Weights of a small transformer language model.
Architecture: RMSNorm before each block, learned positions, tied embeddings.
MLP neurons of a small language model. Each row is named by its layer, matrix (up: input weights) and neuron, and shows model dimensions 224-319. Each number is 500 + 50 x the weight over its row's rms, rounded and kept within 0 to 999. Numbers have three digits each.
A block is one neuron, or neurons of one layer that tend to fire together. After each block is what it responds to, as a language model described it from the Wikipedia text at the highest values.

L4.up515:496523500478492461472480441480541578481520558489468416549419544448515533520430423463506515478551636542549547495426490515564504512473507540400491511461555377520512460439509596516420482556565459528437438482482608546531399465512509454596512460485403460416405428541491444486525537620510457533
First piece after an opener

L5.up769:537462543474528505491450502402482493465505478483451451601557510520490549564568463506500511571539573557447595471553493509516508521431568632491487528556449389578519389522549576521454411533586513510509440475521548515554522463521447479439489504513436512471504515578485473551580560530406469499
L5.up924:415453436437405514470515576546459463489502464526485450541507551490539496414486455644456507483545466536549573540514578481532452526520459431439470528495479487533429406529376558488486453401482542440574420528436544435492488492441513435567470483461406557406430488510504378514383499511546530437
L5.up969:497480494499468528480541543540479464509544477532405460594486423487552525525506452509464491492554489452391505468472483516426451568510463461508488518469572449566491464497501585476478449565549436461473399502437496559372474529506441508482500580599448476538421470470444521522474508524487514549
L5.up1015:460496536468500457469591410413488447608500517526426478522614510440471460512492438510466490592539566531425596447479489480526433505461520546491482453607553459467488474545519539546458457504545468543367528551506510482529525593493501476581457489464522508534464482483462460512421511487461430550
L5.up1043:568470487518465552599509550427398520475446521432438550558458538561502490555456559551508480411469509494447544480549456466408383541566392424571478447478518563514489533405425514511464460535546496545578429588468488521432544512515447446430473484514476412575468506578507492541510426556403453555
L5.up1074:542415535507502599455481488412550430447504564471412420541466428573533469572434483502442516468530594489470442459530459601487561464469505506425519454537609599559474460509570459479458545513505469522523481545450608570420534582613542504520458464539461537505545438527548456508503458550478434502
L5.up1115:522470444548475456538583445560430497462500394513442385586508526496458453579546536520466512536573518510470530503510570429443419507458551519480488435615535477514552412542515587543535519522524493502424494457515471501592519520493449424413475539521511463485531524481481503493497464545489475578
L5.up1239:490431470452558447538533567486478395554540557485498401559490506504486480496524512545516510473414502462433474459521486465561571523384480500417504418567516483523486476506415559458452542538568473536361427559456517524562505507518464461413478449482447480440560550460519407532559428564568365457
Mid-word fragment tokens

L2.up168:448408531474342514558488476426546417506442478434469539475469521420511577470503520500560481522590506517532511473463514603523484544460558423522462486506481449462461491421490449572492430526424504504462541497475478483468413466517593470574552476552527478580520489540466514549540429502513555429
L2.up170:466503523456472474547521535442534490562547534448491395460543357433511486470514511463460544533500579527514545504551455550524452477568413504414469511571519566551481440445511441470473547610512517430477512589467458511437535500501472564556551529506469584519491507432409440489558525507461498390
L2.up372:461489465518481518588511518541599421478453475393501429524557527457584538553572548502421554443596569565520557511495472554506475511473510450429434512452474588448455544463517507429497554556494588428565496572453434463491493638489438451517473537476411489532491477566442490505494516498502518587
L2.up431:453492430506455506513510553487545514550465445477504469506380500508602507460548494513499481511535545515478506502530477504515398548492423487456425408450458520542524450450506602481479492554428497448540524509461498485507559575464526469431435547454531491453487492571479496491507468554462471597
L2.up757:463500487537478516536564484414552459443374491431519504447421542439498558525464603552518461515453477504445465451503537545575441526445503551514438576521542495561443499567505556593519461562470425485531486561571481447525556525522540522420395475476490456610538512513508375490486481512427574530
L2.up829:442474410447420480530503507535507557483475453526486425518481532508561475562474526516436506540543559536449475440499522485497506550567476448349428498501605492492476467454423488500466456481463505519459482524522571540513461486491496550489486536492541503512505506483511541513458512525585414492
L2.up1119:489531487576419616635495433465519595521512528501554439561433389399514475447563586467492550518464579492441422498520446480630464512546508508492412467568525550520505547471468532513480521502506408476472470552510522490459477560538482447469465579537411557587402485466517567515510520519527459588
L2.up1241:502493494533506633543483509423565489523531428496374433518412437538493477445470503541425475524587470489448478393484425399488476536536494477521416511523444517438465434487467529523496435519437459445403548486485465495556514534418501456482528464463464412517519490484489435469506498541429378551
Word-internal h pieces

L5.up24:414446458430457491487496558451386529434559519519362496575483506494592422455485393497502506577493467460566504491515521469489539452604519555488515472427471496477470432433470510410416500414554485489446488468471559497512529554393595402469497547546547517499504482504566487556487525526446466521
L5.up211:396481454506487516500450449490550472409440569514492451516499500499558546516468420501518475432530537500474614594558504508544532461481467562525467516472564505565437574492480485479457513478485550583515421463534447418480527485530471496512520464417455486581508546536449394473497418487477479423
L5.up326:543510410458501490472502492444528478502564482509493503513456517545559406537473453520424509595507565524378522511504466423542452519508535414418604565486471477576472489413496525461388516605542485518499498566488515554572498519502516461590563584465553567526377424546585572485474505588504486587
L5.up369:483512442456495434546537458474459503512495453507443454507534592476492416494510477520472484453515567481506519532487486568503428518576511461487557510500550501454492513492545467495476450486549488451584496436447406480540542512498460489569462571444561524610515541573492507508478524489466498547
L5.up568:452515533427438321450535450488457438516520507472375451477554493530407489526603452537513416439504497474483573490490594517544398467587473468570559461567405511491525552406523486583451523433520491466479508454459443435585493469457485477513451538411495549487472513594505500474482490521453474601
L5.up767:492514407452418413595459400431481576515498476505466487480499513470443552481530487514493513570482574488520546584496574496468515560585536504432445447584544520525527487575429529540461458461532497493457449500579475486462431432500540519597490547545564457553505485504468401510503557523489532437
L5.up989:475493435445484463459568481566457550528563456476428407484542473563502466477533532523526540522555590409530480489520572499423423557526559512457508595416517497453509490537459567556434505528482470496516549481491467360546521557412460419436517453426455427504514550478509379491494536561425535499
L5.up1099:417538404437529547543539419531455562506487376496462464528495488480470431501554542541558591552550460459459525541455528486415519471529488485469500559449516479444476535466491438522438375353440564444491521490550415451502510570386442563541540609452443568506484507529477536515422512445537569436
Score-separating dashes

L5.up411:517506486436392570394542513506563464537492526510472475533419457525566505565418508493502488445519487502550501438423507483495447571494454564430441483549612447525538523490512556448433487523496523512398525523505595457468421474502512464491505410501405553503446450608409449478513468561465368448
L5.up506:526530460440487566459472481495528510455466541516410457516425535520542457482402518490483461472518544504554447454435538386500402584536503560513499569430582429505534472393490604481481410391488450515465563486458553466485531510473485466500513553433427625563494476503498414492477585549473449559
L5.up594:486489521520536572425441538478579444579535582503418437553428426579623559472461443463476551491492575511462466443484571461547510566483482478516499525522526449515519449542475609483464524676562480505521506484477499514469485507485612563487473343433529446433501425430512408506501504520534440545
L5.up599:502489499532546529558480468495638521564562500492434448533407521556575489518441444478430506497631471529492464424492509495491472483574435518432521477530600574558499512459508569431450513550490487436528453534562561542451396494509500436504521480499433480442465450438456394495439473502533340540
L5.up843:462523461494502515553479523410550456427529503525468449512486519546612558572486412546468462597542601573522547548461538423522450483471482577418451557477589436492506466391547555488438429605485556493485467484444528508418562519422528499470400451550470465472535423462436485463571519562500471548
L5.up1064:540502531451528486520521532457560534473620489466465478483478560547597515513460468544410540447566502519444518439535498534579519503507478542457414497494559459554517448514477505516482383504592481434557414556447624532452478509469496488558439469581529557413496417522567508503450491500569527563
L5.up1110:442519470471455470523462493578557420470533506541488354520463455454572544471474420547492445451569558549551517495381408491446415640425431523446422514562576448566529491479478543432508480458455491504424470534517521483370495586491481506545551502516527525509460482554482481521477479530487461519
L5.up1246:491488567460423521469498564518428453547456546483432426483437476527506559505390452509464475464573516490485507479398555432545496489495528570392454559511548358518562458488542516465484467478470538527395471501438537501466480422485530538504422463495498548532514441512470482500480476519501458450
Split-off word-initial letter

L2.up8:480527499523465438559470428451465499513549474534455463506512439536502602542521538484501472590466522490383512429456540449445517566494574464369496451520525473585474457550436535508494530532503522501529523518501455522481476564508474486570483490513427464561571447424484558545462541483482486481
L2.up455:457450511570492481482492584471535510577465450526559444538437493509548537496563530483498510590538520423495474419472539540499467611494531395498402551481540479489450422621457586412466469526594533544501499521534499540509431432442585543482494476480428372534482508470502348526525493502443477506
L2.up467:483453460583442536482560389495487508593440458494482422651512455525496337590462586445437498429467464466466557525485498488586465498566507496507535457512515542497452538471499465441617541356567479557476514519499453508554498612445531456487487531507404464511543509550543466509471490473525393516
L2.up636:420472424474411424548455445438485491486530501500447446561448525511546459533560521544442561482592553609555613558461571440452483462594415513465460471588538476479475438451507555508439477529518508473468491564541467466517536531409495425555444497479451547448479475516515460549553540459471469469
L2.up712:487526475446452518581504423512598535566415426502389409549497484524524489547559438441451524469579488532490545491543611460475441538566516524469505442504595542464456438522474626455470557558535589436422532566453560479540502481499466495519392495488397548516509486431551434510465484516434521532
L2.up799:473506565457560504445488481452588510608486484457382421530456390555450435525471603511522527445516471498368488490464411470492447559561459477365497442553546552428479456520451514499449362531433511517529427557469484477475490510491495521507426497472543503607480508460499439498503433514475430523
L2.up1231:475467568515506499507505477456513479570474449476487446476498411510531462498467470491555544488496477448508552481485539537430379577580476513533510489484590503564468514605510634464492516401511624516502451596453540444575534557426525539555484487478403448557488551560546439542457478608401436525
L2.up1259:548449440517505449526509503458515482544520447443431455501469526570431505551554485488519557489478513465436539416504473515423479533482528474502468444489579539580491456523497510587470409519449531498433492546557564513489559478525434509481437548578449454440559492510426393539495488507514455532
Taxonomy and demographics stubs

L2.up289:431437442546454444527505483470540513567502576466461443486481540546525423472595526485478526512484509470518520472389550489455491534463423467571509500514505485549517388388503478495461428582476471448509518511479486485470560469525560632473437458520465555493524476494403531492530478462372415523
L2.up352:475468431590482459493533472505568550565570458435492339486514549448516496513621560488361588465495546434467484497436505555543456515480525523471438392555533501613440432511520502504446487600463470415427447512467531497487588617463553588541444506553421521519452490463502469535524503557492370529
L2.up508:496513492431581456557530474518532493471579496519429482562512439473382510453527534531505497485588607482446480534496452483496522445478526434540471498526495497509453491498427604471489539447462430486512504596501557527456562459525569534473473417492467507519565516507540544497487525420510456560
L2.up574:434436471572495452570500487516518435584466520504438387513483458417479488454499488470522475435375512517539469483438539523530517496499472472546416445537452478548459434464546360511490449533475435412498402496545457483464426513540547506542350446531343433500506537440400479524498463537412413457
L2.up765:512427509531446537532559369477486530512491428430486411564489536487525489527414542508425535530547521481421570513444449572534433498464452425433442403461517455484410499446513528480507568387529536521453363467474519510489471622407565576554454557495471475520562473552469495564507513552356522466
L2.up881:515485523517499538531460528558476409539538507458492375494442490501527576484495470430363522512459546551377507523450481536521406516476465408424450579481560462544509474412486372482448502543510526467526411588566391536517514508548538516509451523488487433477442442581447501497467517612510348508
L2.up1027:449446425514524425591489507507480516459526538523461467409506559396556492427503559497484469421484541494417542628468572522475510480558444441429433458507538514508480515492491485460475524466440450397459346512523501455510462423442558437465419475511527510512490495572499520542519435492446409581
L2.up1062:448510410567514502474510557498601517607595428438537429534523530480469542445624517507354514515545478413508480519502588560475444543489608512492416444539478473582447425521484511510463466597454531436433497489407466488478522519551510513572448539507400529551477510467505563549483500540422442545
Table header cell separators

L4.up847:517352529488553506505438440390568524542463550441391392551463537513563434441559459572475491564546444505454464470475454455508509565441501520363560579500513500553454411463445571519469461555490508446512402597500513500501408472476501536505492416511492487507441472586528423548459533511502456477
Word and range continuations

L4.up751:522501478537418549469446517455524510492521492530484490531483503492542436437439574479451572531559474512543543564447493502565468548526534501441432480483538391558502570431532565483407524512479440465596483562512497546520450487434462466529497506480541537582425467579440497478522520493551533523
Score-separating dashes